Part of a small language model's weights.
Size: 12 layers, width 256, 4 heads of 64, MLP 1024 GELU, vocabulary 8192, 11.7M parameters.
Architecture: LayerNorm before each block, no biases in attention or MLP.
Training: a variant of Muon for these matrices, 398M tokens.
MLP neurons of a small language model. Each row is named by its layer, matrix (up: input weights; down: output weights) and neuron, and shows model dimensions 16-207. Each number is 500 + 50 x the weight over its row's rms, rounded and kept within 0 to 999. Numbers have three digits each.
Before each neuron's rows, "fires on" lists the tokens most often at its 100 highest values on Wikipedia text that the model never trained on. A number after a token or word is its count.

fires on: " |" 27, "ed" 24, "0" 15, "ated" 4, " " 4
L5.up142:565459488490454518532531573511490495440477454508428499447530550476536519529449458530500534557521507448571506468518448562596460502516377518475444506434506453481445509484483519474399478525451508548614517482556529501451511584460565576625381506546500509446492500454618520483428536500491506455471532552521470435544549540536605524577460469485493553512578484490502533525467444443505458526551568499525452486465521570470470440392492438512512558541426547434423390422566458452603511540495475531499515588442462495460496439519482460557498448490502541516505450521532474464406504584555538545
L5.down142:480447480502512500456535445545513421571583489566482500515573423481339384495520470507477492519464543580484477459534490524474533566497507562472537514435542497553465475528597517484510548476429468473461396619474449543530497463502497483444470482504479498501487463532434496490500527363513552509530499438536601555385452488499474471424538481510598414449518497477530552520524485545515528508425407489546521505500557441504488482667545550427506478449530479588444536472493558458378493478470658469603450504491511512553468566584462602531544530521505393607421499518512546493463523417522455518

fires on: "." 29, " people" 16, " town" 7, "land" 6, "gu" 5
L3.up684:437477504517558435492514598496546463435550464508501424403506484527358420564562494516529590489560457522461480398507463441546553454473402421543481380595552506462489495499617429464474495507539498437453498490524545583515543465432556480573487419388512494444511550501512505612457444483550457528556610601523471497533513555492463531606483479485637500489465546500473503541522517450450590585550480487565523474515531474542368629569502506492484483483582536505503515515463544539537533464430470453563508438474486479575536453473514436475565508559449555454596491510390517529481478503487463613
L3.down684:442574593530536520555467490409504521555480500454564475458498585410580499484482498579481502429509509512509486534506426426452542515536513475493524416522525547603571386488461460518574445449367530520498428447488429617471412517428489568450466465501582522499570518539417428586619546524509525508397504531508433515429494531519419522648450547539504467435458494432491497490582470404484518506397489453467464527373545461551572525469586596510469589516499446496516500509520606603483481451529557541484528503546434512508432401488519461475487537522536509514467506458460539525492441506577523501

fires on: " O" 34, " I" 27, " co" 6, " TV" 5, " no" 5, " not" 4
L2.up153:552481519525538448540515535444496474560497416424520456474480539347467512547523402541579482438533509466470555613389518425506441507483462505563445504462558526558456474469538578477459462503588440410522538429491528449450419569414470539573567461453477592480555514569525515468436590449502503530501542454538466487493522563503390515469545483524505579585458669440461479442543528536470514433518510509546502536538511496496472586521524593548430484484551417544515432486491554535549535552551489484481562382472611568488503530452509463475467510511505561485477573410555457553540470558526519517
L2.down153:506466575504489434535472519566506490490601454460529505450429546487476573562536506457567552522517428418495486562390503481444488588561401437530406500432558629460595548486485522453464452448557377454546518516556460552460426559563493497552504515452453451508525518517512492555507541494454548520536450429585433500559456490543461478469568547551373417549524554483498468497570502542463536390459549504507540536553377474484533566507546530515461482437506504584512498534536480467580572583505535487487518515448562469588494617414509459484512566365427604500475447504514460493470487413435458494

fires on: " de" 40, " age" 6, " United" 6, " Chart" 5, " south" 5, " in" 5
L3.up260:569535427524490479481564501472502528586409435627465420542566452520476481550485456566449417525483456534548511521557469457405473588517488517517529451519592528578553461454456513571523459463513512495446508501459480520581518523458372374505488430536534526499544470486502480492466473515525490552498490515503545454513490452464380610510503403509508496441560566520530469472573489581493543519548504503535410493535383438531461479494482566508503533451604564471510506499480559483568434510456546445471502439463468477489620375477448505539596363519393418552495454491458542586521544464571535495
L3.down260:442508435506378565543521463451584489535459521608438514490588447455434452522578513545407545579479462542559474488477502514507457540504559450396576429433432471554458361493513589463588535494545539465409460479457513538434488452502495413454514458486462413609497486482500467435528540583481494543484502506475555544454452574443481500549473492516526515443513586505561470503443501594513434543404457552506405563524481450474553475507496501494521565527517527454499510467521630503435385502499501496497546465504555572490466505414443531458500468512557507641453512510555575545510418551518505531

fires on: "s" 34, " |" 8, "ing" 7, "or" 6, " a" 5, "le" 5
L7.up186:458505576429350530525443477523477572533526418428477419537498504542471518486477484446442451427505485468557570513568503588548451505603535542574481422529474564543504506469408510563472465396403469489523528409567428460560546465466541444532546488580528512606422436606528468438473476510472430547521436517535420495433526488499560520555436569623457437559501429522573474500506411568446553480527507475476525464570521406454443574518498442461496545458529472514528531534544570529546546513568491515483513457448457533503545463443476490547458545538558519499568592541486481569467414480479520490
L7.down186:500589498547532472508497601598496367465460543550534508540481528557570500491576634572549514515527439498488507373480482539464516477531496477549408450482425512491508472441518551517511422553508513514418517508416472464450449468477419555573424532422443533468545510430533491604518526535517447549481391445497571561495455531474587376462424425407584468607486466424521536424475572470499503526549512581537494469545411498478563564488414463497437524557574481519451474585491541442490531466444466457434526505430486513499565424548492441580551483433516493508449448578573577545481422559475483483

fires on: " on" 37, ":" 12, " by" 11, " |" 9, ")" 5
L8.up531:530493474450542558530510482469569617525613484502472486511560461524568473516494441475529353500421414441494512461492529494455453539447510537485490575468604470477425589530546431594537504432534473491539503398559445524519533470495464567589453539547502614565510459514480553488451471458538497455444571555535586519572478479547600463548510516415576542419515453417514524461531396638452543435555547431511559472480479488447494464454585504518352495471453445505477513470411556514563486579540410454556449460594498455491505461551525482488426547496402452554438496522417588497493502489521489455
L8.down531:484547576535524462460458373461487462466448462490467465491591523512487482507449388436404500425609459580572527562453515509438540542547431478572482459533435597623597547520448627593498415452470527445496479550423447458492557501480507476522393440482535482482423537503407460508593468503474573392539475560484491433548578520490376571433516598514497568507446395535483500481405578566492539503495573474465414489517452536401534518571552484556565514552535555509425501493509491537501498469460503519518480516468504490502578479505536545428508407442540517452474475532537463496558493414437454583

fires on: " By" 22, " with" 12, " Some" 9, " many" 8, " Battle" 4
L3.up219:442505474527454597387471567479472500457564548427540481567571499499635461475548448491473470438538524532624510512523455527462467450459486609488530512535485517579453511536475598549530599565477551409568553582526446483428483445523460515463497581437514518571453531520572476476516576432548528479447580478448501415517515477586551441561456490447465418426451532442563582489496455427397522445581557478554468573458407476469582508466536366574464515505504424574559613471545437551486465552493449422525513488548438485445515468506504483442485525560571526494499583559463510488432437529541553503
L3.down219:454513526504511524473463557463471534554543461513420472511486551477529525386474566561513453480527568487530458431531498402556481540472444515479468480475484500486530557489473446438525413454504541450492526441488552515459455458459509497487431470468455500517547521545580427518514515495554549559510535535436476502549432512485571478562520497531581528482411503541471534495550466427418547486469507508426401484581585551468523484489482476521569588491580440538524558598420474475511250466453499447535385558445479482480510633551614451487487464510495473548502536568460424535439549507528617558

fires on: " |" 23, ":" 19, "°" 17, " at" 7, " north" 6
L3.up190:529525450444505448455507506462425516428496509571465528452509432469533454446539460401391498441445493456503492534537417516491514578425484499519453504547431486531471530456540478562537443500508505546522542463529486526543469495427528550544372515472574455483529481544508531443460602471500488454499520539496495529514485524585551544535451521513485507457533550514533557571536429535530494558466477455603492497432579565612503551385574567516559376474478577436437433490549473489404606572505466393540464479485468496497574433560417468491541518534517373553462495495510480494456538552462576519
L3.down190:506518501496442512497447434550579541426529443530475442452522448586582442478481440380549526520508595446433520499516470644448516487536502436498506515530495488506536549549472491525562582432569458538422517457543432436450508476502487486472509466557428496516479518557476509449441569482559412414446500520494553485486490408569552425484519510541480537504580484439441548559404541563488494523502462518388526479434512582492433525583484524563489610601457427465489482453479513515483521571570393478409466434494443398519485548569536523445409632540531475532521564515576444429553494513429477474

fires on: " in" 23, " to" 17, " from" 5, " de" 4, " captured" 4
L8.up199:452457509448482479586478439471548571483463493484494554412564518523524474488450547484451456464477519500541543481622476512424458546479466526416479438453520573540538562484534461502420500525473438579527518497521471544406464498503491417429479560497520511531450470571477427510602394435524410536541454533535622441572561434533439545498468304482528515461495567529543443498515474595494497490550561495594517432494583583522546510461465530541541546502453502425544508515562536443556500415608530407541543505379449480515486447442449515507499470440473541512555486543579539527451507514535445498
L8.down199:456416478563474470447502562479449455561513598501480525570508544605555453585430498585449482551507414526500598527570477489402504648409500452472563492570508469434472405493558452438541550517483462482484521548501470567470413471507482434422466528400530415554507530489449499454487444537514476460444513448506448511633559440494455595503470461547554511498447428504487581549522534523476479468565450428544552400492583425524553461494482525487447476529519501469439475471567509546568492477517521544579516481544465522485457542522463441525537516443567455525468475464478463502454407521532470491

fires on: " |" 44, " " 7, " of" 7, "ra" 4, " and" 4
L7.up115:557471562534559593489412478490508527524579518487428473474498498452448481508396462415442489441427530386516534478470450492543577452471497563449579464601575501540519532499502596483579506465475407450436584548463491472416579378549597525478435533470488525387450500577484500454462447450589515474485498570596552542497516519425536485555523428464525516482475503505474451488556452479561482446423493539617434451525469571433502546528500503444530460530564536541559481505487558451477516505587467473485576456577511531444422433481447523565484538560449534476523580493465442494538531554497398499
L7.down115:584379511487513436464450488452585467493434498548479559485540480470475550476502500439493543538520562508524403461531418652408419469503502421547477504534522542558520542509480507424494466557576480523502451414535337541465445488418469484537556415526436518549526587453491456561544584426524544545477567476446609506524589525474554463512496613504431558481506584475494421453425489495511475497567505458458584534411475453523495564465442491569451509464448532450554402478445530536459350506510516547535518473548482470437533490404543484439528487598597528469464494496406463448517414482560564467

fires on: "---|---|---|---|" 14, " chart" 10, "|---|---|" 7, "Billboard" 7, "|" 7, " review" 6
L2.up317:556588464560460417461490487488567484548493444530463479500421480542519518552472509365601519513452441558491545500534501463405508489431513559623533532587456535501413527515475508430543545512516467522487524551506476482508447453491524478499504546486522531480559469485479507540471559617523552676493502576505502529499612527404426404457478451470503529492486483475450457460416559538451535534448597471486469422451471524482505440459564551453584492506459476543475534509540463476561446517517532403578508484600417394433503574544520497465521476552541519446538424439561389453493510487419490475
L2.down317:479518368505542515393482585544520533583511477538475534550501550463431497498489431523584494568606500586509576511492557419445529530507569485497507594484454467533385489444485527392542530577517468471520506509429581605596518466558560550638505584433494526499542466585492479462562551511604512484457461536546485498467504506465480422419477420501453504505510382485477496540541511476436475528498447462557503463530471561518540431550503606498514465443440426473486450467549548518559481605496493485492466456603423401482405528460501455473462521501443528511507495461558413453500511491562365519

fires on: " |" 56, ":" 21, " of" 9, " /" 4, " (" 4
L5.up1018:530587473360507457534541528423522490578538488566492428493487479425485538438537461438482554487482475474544559515495579499526457536468497471512491475475513495507567554598588453561479483432544503560576475446614380509447550408465481494531489503610506539532565481515521490465470555523514461449476634508477525437591542478521484544475511505453436459468548537536498556494482434438457538488447541502522483527503549525486567578484513466498509456512462559507493631527406510517510456503493454449421530566465510490463545514523471406535545579558505469504504508523541475468476468504460542500
L5.down1018:493633475480486617510565464469459543441591482430490445446451494471436434502465550546529446542592470486562450511445561494496559462542467462442477484464468443463525466478420391473422490474495492521575512424438453467597527544441507504479503501477529482529511492516524480511510426563420504423484529508555578429473543502524539516531512520491421633528492557458379508570469465498484529438525497452491468454470460475429528540528484531528586566505479514476529512494494553515521538467430433494501543450543426520494426543487443411495426486510504523545460551585481489563564479488503429556

fires on: "s" 27, "cu" 9, "S" 6, "ts" 4, " Apps" 4
L8.up944:432499509451471450481529514582526517518462541517500441496430489510574412559584529476507410489516491494480534471466495451503551481494524524523500411413474470510514482470508529542566424476472470523496484474451504565523501403539480512483566509541508489455476480486576501442510496478499446568600450501545474530465510446432507431470488488523483508503461519448513413466470589466298474409509461538479433627529595463502571575491569476512526451581522512535623571624562522488617537373369509514546495444494459468533468406526451524495475495507537369520480507479542569515626438566555517435
L8.down944:479504475406517494460481492501541483494532434523508599522499473526525569547615500479409474458481464469400460521479453535570502482465403486537418506465569466458483483504520541389511456476509435422535501482537483532419507492539502455522536499500505387538523489418575500438539437546478530531488472519446575453475466527455445494472523569514522547508490466562461540516501438600492486457488495475478557403561414558436493515574499387471433507602530440463576502484502519529455514571497451405483501469551576505494450524443463442480491414552548603510509483491487533525493601467525568534

fires on: " |" 43, "|---|---|" 9, "---|---|---|---|" 8, ")" 4, " G" 4
L3.up440:480558493449487519592586489482517509558459532514480453486541464371557501515441439419572477492541443473515565523507462457451546441516492549447484462551544517549481471510497571487544619481536541609464480486477512605507452442485469490524524582553497458403472551532591562475440502533508454546462353492617527422525477475463385497444397533521519424464534466476449408480448451537437536482475576541506509498488470509441586466440526532507391556490448503524485448528588486512497455479476448426547629555512457501422580579458513499463510525540588481532559488518546508533571512498454570567
L3.down440:494485486501581555468454636525484605491504427566502434433448507435568490459526530531405480641547510468483431511545500483507393526504591565467549549455549463511460501471443526472546414493493540586500450537466554387588488510504480403518498427460480517516580534633518494546497474552534575469581533528448467454406520485554551522523497466535515518505533511609403493491484488467461529482551540481518563433491552549573467492549436560501490405466553475417545557457501559493478554511435538570440510527488502482490502583527577464576439580556456519508414615525488482457483509554467519615

fires on: " co" 32, " Co" 19, " |" 7, " more" 7, "ing" 4, "un" 4
L5.up151:439562507505628508541521354430483483548553518542545498406498591412493513518546583435470593517450520481469470534475418493539463514505454481525488506538534477509478459580549555451523600534531478394502437544520554500491384514486537467479500589438588524468496564573501504465493478527405510515480500552558546532597578448516461544461545545462446444493423495484555457487506408524507459645524582564477448488446567474461538490516465490474460439478488577517483513407551504528438526479550479498555525566564449529452576525498454476580555515479478520323575446526543501463447366408516463510
L5.down151:527469469509481435472505446465443471418460515467585514447417470499501561463477602495542484478532544501457507484584479489519433523454562578558400547567576532510489496464553601455520488450495521561598495472465529466464472421586544516566550554410443497489483424576446502505512497602506525466527541505502391510485565473566518560474507499514432530498426468464590492493422494532480493501520537494471468539512591463412448469624555531528463476456523492493470507428552490446549544501628558571408515522421417531470498566479508548531591572545646546455604560438436530499490435357487436461

fires on: "-" 38, "ly" 34, ":" 16, " also" 6
L3.up171:512514512492556432555568550501468470501504519455558570524421529496483543483513436486500539524553545447544481551521507533436428448506486416496487485455567464494612514483470469451526507454481571532420511628385429505627508540447531544632523467497560452457534505492454449480515507571480507501523398494478443554510501582388505495450543466531568503487508538360475499603478472506558502489506443474449540585482540462387487465440554619439462469435489496579371438466446412457452593524521568517472478496429530483488593563483521522493446456449561558500572502526541572456500527575522499516
L3.down171:571433448521462449535486491489506476496500479481510589487530488514502527512581532470563542431435513616445503518532487454537517513337464546482435466473470619439464477551459492444505492520472496489483477517584547503452540580514492504489444504484460433503488461472592478541516504573389482538450521511421560563532503519549549545412499565609486466500458527467481572511542409507515530514530546501550475515501509476468426429542494479471526468470464488521521479530614479486560622415531453453530452483476552470471588550470452466469609462605489534535545464522532505355481520483468473467

fires on: "." 15, "e" 15, "ke" 9, "'" 4, "to" 4, "re" 4
L5.up636:551545550505494566578460599430506516525377452421586511539513450470462573529518539560436596523428491578527478449557594421499480479529480526414433451451482457359426503431526513474493503520498582538505554465406450549544492528419470512442528465616439525559432528548514574411451455525580522580461431499509600548592518471562478488520443531396471457530513483494521489521479508495495507543467503456532488546542555408466581540561470577524471434492485476448528554421473465583505465395463433601523497473431513484529585509512484515543498538511545476544578511474575478469511435474592508503
L5.down636:448511611557569430455452523475433501544524538470471558493526559535571500492464461488574526468520492477492485473460489492455475451479475447402440527522618451571423566535565564439513535416510463530562535495512531359470540551553515447594484528503527545505474541598452525515421517528418510528459468377409440489605408458484491439508503460494438486612434475519507535660435513439562545502504526512522508506475443462528532522468453504437506516439504509432450524494488480468485524502391563557421442570444539414457566485527516440551383550460522405510590526541587490622420528471477546531

fires on: "s" 44, " is" 7, "-" 6, " any" 6, " was" 5, ":" 4
L5.up64:427516478545524416524486462586415549446481491531570470503595527533480498491562482478594441500533588429503476574495474482507514490538535500588478474544533497513599561507451403542549492374498499431520497633456527388492384467427520499496456594403466467496549503425445494570500478558401495564525498494522494507421516464428550522504537510479530486484558531462492507660535513582529531618462474450462566492434547436529522545456531483483491441579499489484464509403440468570595624484562488529507594546499516519499551515457457520570450537568545538537468529475559513574517506487456521539
L5.down64:502466507459427545537482523531537459588543502580486547460523517440443458498426467492492547476495585523482496491404535504569505447476470471486543452512408562537575491512529544419506466585498400450463427569498502463466430575347482531437539476489470468527492565557555521549498424405416524547479501592401547509501491418576525510349476458492475499439526537494436486499553405456471628422569506533457482535535521485534581603578445515482492479537432433604457563533506578540469418503484503480485495514529596473568537645544572493549466545486535546512467441467505521469592527481467435487

fires on: "ing" 39, "'" 13, "er" 12, "s" 10, " of" 8, "der" 5
L5.up996:561536512456431497483530428595519536509491477502570533483426455515506497494461577549529488500518570487527572553477546597542535515396446486496540534555467511557452505517417505543438387431514509453484595468460430582451539558387510519473527468561497514643403396463394491472436558433530466464590407431567497489478502463460418504482437547534542469536536436500513500555500575546504585485446489526518496477481506473434496477508574439531497506527363488523396535557553581514438468461494484470457515439562488529429442514497442524471538566579551524497472495480436555485483414511524508517
L5.down996:454500585494517449530475595484463473485517499471509528444516479503501485559583453500481495505565533570476465517555498483498500455524600557510491447459523468553505482576630492446449509517444472489441398504533487381498490480470488495403432505438559497495574535473586532555590482458505522528495510494485523531517459476567513489463520469501482514515507565473418545356500424467466486428470571387562660473563622489480469546614528508481545472587576522416587436404482551579580485565652402466541545552552515472500517500542422453499535435457494464569526552467589463518475493519468475509

fires on: "s" 35, "ed" 12, " " 10, "d" 9, "," 4
L7.up911:493540522485510507473551506486497570525495526460463506458527610423465497460450334460501519461572478439492546442518418434465435499509450526544448469624547488527495555511530545501461518501416551512554433461545493500609473736517404439617463501566479517445467481583510461580495497458473517438519508442484395541489534475599572451532575575577482476571531528534510449556482392418524504535484492564477432506496487564492555478522484508437570477480407573459465541465547485539533534536531511449509419469568414431446530562533463510477537564558555479535494513513454533526505530514523470510
L7.down911:543501510441496498541467523437425450460508486567444461548488470567410461463449493530557517472496501516460409418548468483498498563542534435558476473410583578560409468533418534482574433544544427533431533496498486516483547470521546488491549469494531535539482489465538617465508537499571407593487509607476581530543472459479448482484434473467527580374487437516503540435501462516493517460421497481601469482509552418447500527531442555489510477552462432450578434530369556579511438485487575433523498512443547475598455493503471563493425446441503596542533460449525516579436468544596558532

fires on: " a" 20, "s" 18, " the" 18, "," 9, " they" 6, " |" 5
L7.up358:478406577530417452532495443517547501455530505499597472495545445503407487437495424514539436371476473497553588545504400545537503523539481481519453549525548567501431476393461551459526390389484515454586471512471508410420568311452516503589513513636461457478522426486507505508492506490521523466464499471518533512524491535496561526563508611445481573483488506488512556547614545529507510447542500501477490500534543542405496439495543514512546577526412479508481388521534516543521487350513560444569489483457507516508516578466544451451445547475491459446541480466438563520471525497477548549
L7.down358:431530569467503436589493501511456482482515523479497539441523549490541538556525456473469478558446550460460466527583593499565504471471552502529493452513501530469562507581533477486428527557493476458506458571375516504413446560466484548567503534459587482554472533471449434484533510538401437501510437509440502555510593487498565436430575401402470425517579569557476432527461476498512518472559466518489422464527536432621537524512479437520451474632494516452592418449543353535513497602418507467408510553404642459488514500501546474551549444499563450534464525489539500458513446496540457489

fires on: ";" 23, ":" 16, " or" 11, " /" 8, " film" 6, " &" 6
L3.up289:529592493499594536441511592469507464467430572473508421482563473549540469486546517521579497619453434461515560550494526403451386489546540497513512448440462505482590460569428509587520420535452519459482442476543460459446456466493439523471420524488630485510533565447587511530399550485468473433449537509551479575448512537518528507470558553440598521390497390455514540473448541517460445404590531515492439576532527548563538604531452540567547450500499478495457496496543443507517568546518494536425437510532449485365439601427545494489502504536475489514467496477453477557459499425478541536
L3.down289:560446518524494482497487470476487469535525519534520415505587467501453461461524430498503428467455488575555631485531482518427562579468488558543533628581468462511537490507515603583491547492446481555533578565515484470537445419498524450458475464529507520544506488550528457513484386526514548474473500426521474420483548558426415478582545520522512585479527505490350503573528444532490527572464469509539527472506538554529506496490512428499422466561493586459460429537435514503558428517457539530494503469539537526514484378511519546448499565492446498473426468469494482388619561408517515584

fires on: ":" 40, " San" 19, "ā" 4
L2.up314:499552428473537441435484502558527523446504579506436467579604409517553491574513502507489544589403459472518495532468450507642463435390555527488569486434501557456557487509482431587568522486565468486432488449477395509439504525500464503479490502487483549568487530520475507490378550422608562391463538497566472409524390509545453518465523497478457484493462502492458524585485556539477495417509366463499602513502448540490441596451485513556503473445488517459561500510515448511497500554537533490473485485634515495492452469530411606477635456542501519527502488489456541550539476551590525435
L2.down314:502467449436544571475485436472426519476443529542489444544481481425460425475556448550484452550501510527487515537513553464636602502456475446593508572518452444548545483438357463544495541543499418574463514471504445612593479438392531477483544522487473546490529501416457489518504545491432465396561414367585520450516535503461442556533567566564428507422544499454471515559475505521510435487461419522416520497509504536497562485488479519457450519502569608492527491418583552536436486491515462453431522524549576519494533445489528487446387490479543441557478465505483490478574445507518562484

fires on: " |" 83, "---|---|---|---|" 17
L5.up190:450519503410455512550481538418489532507553539520497500523573492446489497469495449524484557394648460555552500506569575506493478418632532462438543480476529532543508499417528547486483416516559512694517463545518441526530570468429492481599418565520567473517491495486544529528476528447541551541467413472558504515522518538500445497524498530601467535572531528554417488540498480524472453472539411441486501452522515536448494432502547517429489534520442603485429506411433554488493469439578560596438607487512418468476451476522485536511471504498440469431483457575442421447580494565438471649
L5.down190:501533463459555555433486499417464528549486342481491493407582538470495563492552551527501543486563433421544428470551580487376446428604552463402487557454444521530451403516499419405589493452478585482507436522535437458473469558507547476541518583468406571522469497487540504508471575500513494511557600550491467532417454544543646469493553467503527483581489467550513493538510448589541463519416452507415490483478445458504560475449498529472582494533500494517522525487565505585490488567501486505493542459493463474548495354517483586520525575601479500442430508549475459461495478488481566560

fires on: "%" 20, " War" 14, " Republic" 7, " birth" 6, " any" 6, " success" 5
L2.up896:512513560498473446552410550550562538485574459484436525491461548510491455474518489462528413525493547465429539530635532523419507573484423530484532492527477639507524490559501422466438471537561515460449450609510497547523485495490534458512498551489427556494514395486506477502503548510522495504477540536519449521527611550472522548502540526571527512602517513445563423442546454625358447503531575514497489470405550404485485496416509445563551509540467464514568460506455525458542451557428524509596507436455375523507506526495467465482482490484542504486491460496465453420522505515687491605
L2.down896:396427471487491533425472525477502503493484436495564509513480454526583578651476460529495542558453490529403403407549544434463502465512464502443481465405503506521562606506527500534532510563575488519504422446458478435493498487378473499621524427438527488493465590512551438511457571597556581510518485567466495452520495450498360552454538442375465582482584514513498512534497588476468534563467470560573448574598468473497601463544444484433532383535456551553449538476426529418494525534526535479531511554455530553495411519570435530441540550427462556546566486596522510569506440427517483465

fires on: "s" 33, "T" 18, "f" 8, "F" 7, "S" 5
L5.up548:491431398434534469397539506481484525557543562531422555616431669454497479570489459588489487479466584478522598484576588470449530526481382474564399507544453478556493480475516522492511551519427485577498520553508446530415585467521529586492606476500452481570482510468518517471464433429430479553523467476550510529504522554501418511483524544426492542422477508401532433477452478587501480524515419587443627469514562500473490517464516404581466509567449568520589481494522509533543490453500501499566508438536438446510440439447459543467371512509487449534429435464533484513523420516486537553
L5.down548:537624397496500486518516524508535470424619493620631461438394412478583555604497526393475530442550411534449454473441514560525552503600511446502500470441499548479469491479486355512510491487528572532564416482434499415512490523481546452540494545462473463515533480468457528480519466519466516506505490460451484518564572558481519377435524506525560505507484467469463450498444442484487482447578514447505395504575482531542499530451442560527496447431497346460455491509456505511641530513551535520555419538558584594535472511505515523507579557567550506512428534476505480508474510472420489518

fires on: " (" 29, "," 14, " Gal" 10, " digital" 6, " was" 5, " " 4
L3.up44:536597471459509479527458536453527523525563522464495406502418431533507548566440504557528452512488515452509464515491491579369464538523473548538514469577531452585457540563585559499517526488523499495535393444585575540535500536518484449562514603442586506475382486532453515478565501535555444498466631485467592465567490401520446511468521485446483531472473425406497500458470513474512504564524606501540458420490552480529458563438416561434466471471549509404629456459466453485476433529486504412457505479401450523485524478514515465508572461533521481452551587525511542585422370528485490398
L3.down44:452503458456533580664523506432467497555498595484510333429370487427496570486451535532460448518509476436517429480555387489457468429542529577513416534461496546475457499515569514503511539570490485561596423497569583557448501519507491525424541506483589595515426609536603484468490489519542495499453514513480488528538507443561465471471562505530480485487592491499455538459424463523512436503450498473548480406464484461515524432508470597473465544563515508541559486514510507511415504543488485429469452478535462443563502509561467472487627551456548448602453507519482519532512415466398533439

fires on: "==" 36, " mid" 7, " major" 7, " con" 7, " early" 6, "Con" 5
L2.up763:482451470445575531537574550505494496475459555479493506552511485526361532547492529469421516504594413624435489552481507503451470435510519453471479529530534547508425461483506413452573428487653539519470504592515456448447481559536544451563458500443483586505498507469558559517509510552459508542497549526523463495456597575565488496529592504511371507481484490484422471545533486560428620481456411496464452487533547559425489504431507417553442617544608504498541567490518495493460404443488491557568510439401520501576543490462491404497479419503492482457439547467542459425509524495431551474
L2.down763:538468592487445596562436452503574480566460526485501515489436435517551528461450413516581502536522495447540476452537450452494525401509500477532410537500518487476511435531506500528523435502436651460520554502569488433496510542468467515505553475585468473483501445477550481610524470546341475471471559466418545562535609458522540571518507560544483489548465493517505514544583388573493524426481504501457521529514535463472448570564429532484396491467467581568532537545572491449448397610538479480461475495530559469611497501454519474488543431485482436483437543420575455477537479502461525602

fires on: " |" 44, " " 17, " (" 11, ":" 10, "\n" 9, " of" 4
L5.up443:532586454469475535507500490433450505417501543488423457541514428498485471488543476497508537491551520501493602457377498503520483583428432567507504515530540445524450578590470552610512479550499452490576586479508558460450443534494512466551478498453469455540461548477427542518490576447431450483512522515510594521509554502557486510498479503457433606480563517484539531501454542526485553579507561424600410422534595515551415504478567462568470449407539508493482610526439454578592608548440465483497485504452372405444528477521510441432571414598504489459460592558562542476535398560468562520
L5.down443:484546412491530486416485418543543559472412425457491471504488498398463578532555542498596511426545525496469514459502497475471465479472395493533509559431526582553428518523405483525444528559595430571508458487550511531481553505510498510518494673474483517562482541443505484484530483515438496432561534538504555563541511501464538542530411484485409533583682511510503523436462477503416497505493477505476472432361467451543487479495558429596557536472542508532468580523548524580539600535464447380504471511509470488454494500506523419475586510589466438477475548523497506471505442470504445463

fires on: "-" 24, "." 13, "," 7, "=" 6, ":" 5, " name" 5
L5.up354:494439551508628517433526583523485457664517523468525535446567481512473519481563506440397509435476516453512475546534527525562436523498490445509513460535506483585492504470432505428510430580476623552482486598453499543536557494453516548507515425520481519331489462444507493484538460543478529564445450533421493550552430607502534508459512497470476553473452538582462481529514460551487540441640412489486388546486500441587439537461484627535523506518483464513513443456419514488567472491540440446477589469454503465510483471518476542529429585469423579465509543521538511495468440506555443446
L5.down354:508566443449499513506485507492422534419574454555551516471501481474481508442419543533552471599384463563599492462436453523483690448406499555536537427474465505511503519456521485500579543520525509515514535554526498556568518528571450495552448436459465475603498507514551498528454528468472510546515455516490519466543464467537452438530551457541481533488436512457527559431535627450448404547531554496523469525512469448506523592461488548497434430459527441498398504474523428466512463515529510504489534535558488529575561522543496437488507351481607486560478539499505477481519528509510485539

fires on: " |" 77, "^{" 4
L5.up562:428439564439467591575407456498534536555499492523537392403485500482494490518461497493436449408470591438529534474447397517468539492434535509429467513667428418479464508589570623482407495440472433460493461550507546397605431505554428508473531542543542471582479568544463508476506514552538499516522557472509469523475533541490477465462505423438539508437499519471442490536535478566540480547473522553501450510494529461436448534510410452481518528455556502553494554505489493486518534449530539605471571560597514473444487549528514489559420629493521466451383483519530475516475421515487505523
L5.down562:458486580439514529425534535366549512474522445479534552558481539422392526467464458421459436531530616478476485421498489482522424521524518541532502550414491379529539495453480519447430456502487470576564609474554466488555447446457478443511487483515545514476592495572488487566508584501623458615557506504505509560480466523538547458517452541407476466571521514545491491515456459539423482496532493546518532510613449508429557505456502565457473525523555483444485508457486430606453481529498417496489452392571446472609483397532527412472498532540489511589519535395550522505451549558486455562

fires on: " |" 69, " " 11, " of" 8, "|---|---|" 4
L5.up441:474562521492503428534568536519580523550511473506508428447494510447496516487464430475531557455561563454492510413596517511491516557567555493492465514626527477545461516508571546510442421584542585463488480460509543482447463403510489530495471499606463533420473474467567415521474522448501451535520438420550508500487468429549402511452510535511425477466524577466480439514521484481502561593482493562546403430489542490468495514392568515447548456484562482477459586572445558473542532560479508496435539504524412544469592453508457509413473472500512437534537515494606468514553429523377504480
L5.down441:485568441443533569476379565490581549510430398529425416469435479501523449473525555449468488432445471501519414519464528417510417466460474547401487538557382559482489558467480529460521441582473558501395498477514426451550548570430460447554481496415565497506502547586549458445612517511496506445484580563466554422558514578539673403429452500507554459570428486404520507455555470491484411597464485444531477522460484481537553429526458556499507503457472498445451462469445463578519478525507436545508548557510482523590469528489497528488513642490472506569457525440527483528478511573557493556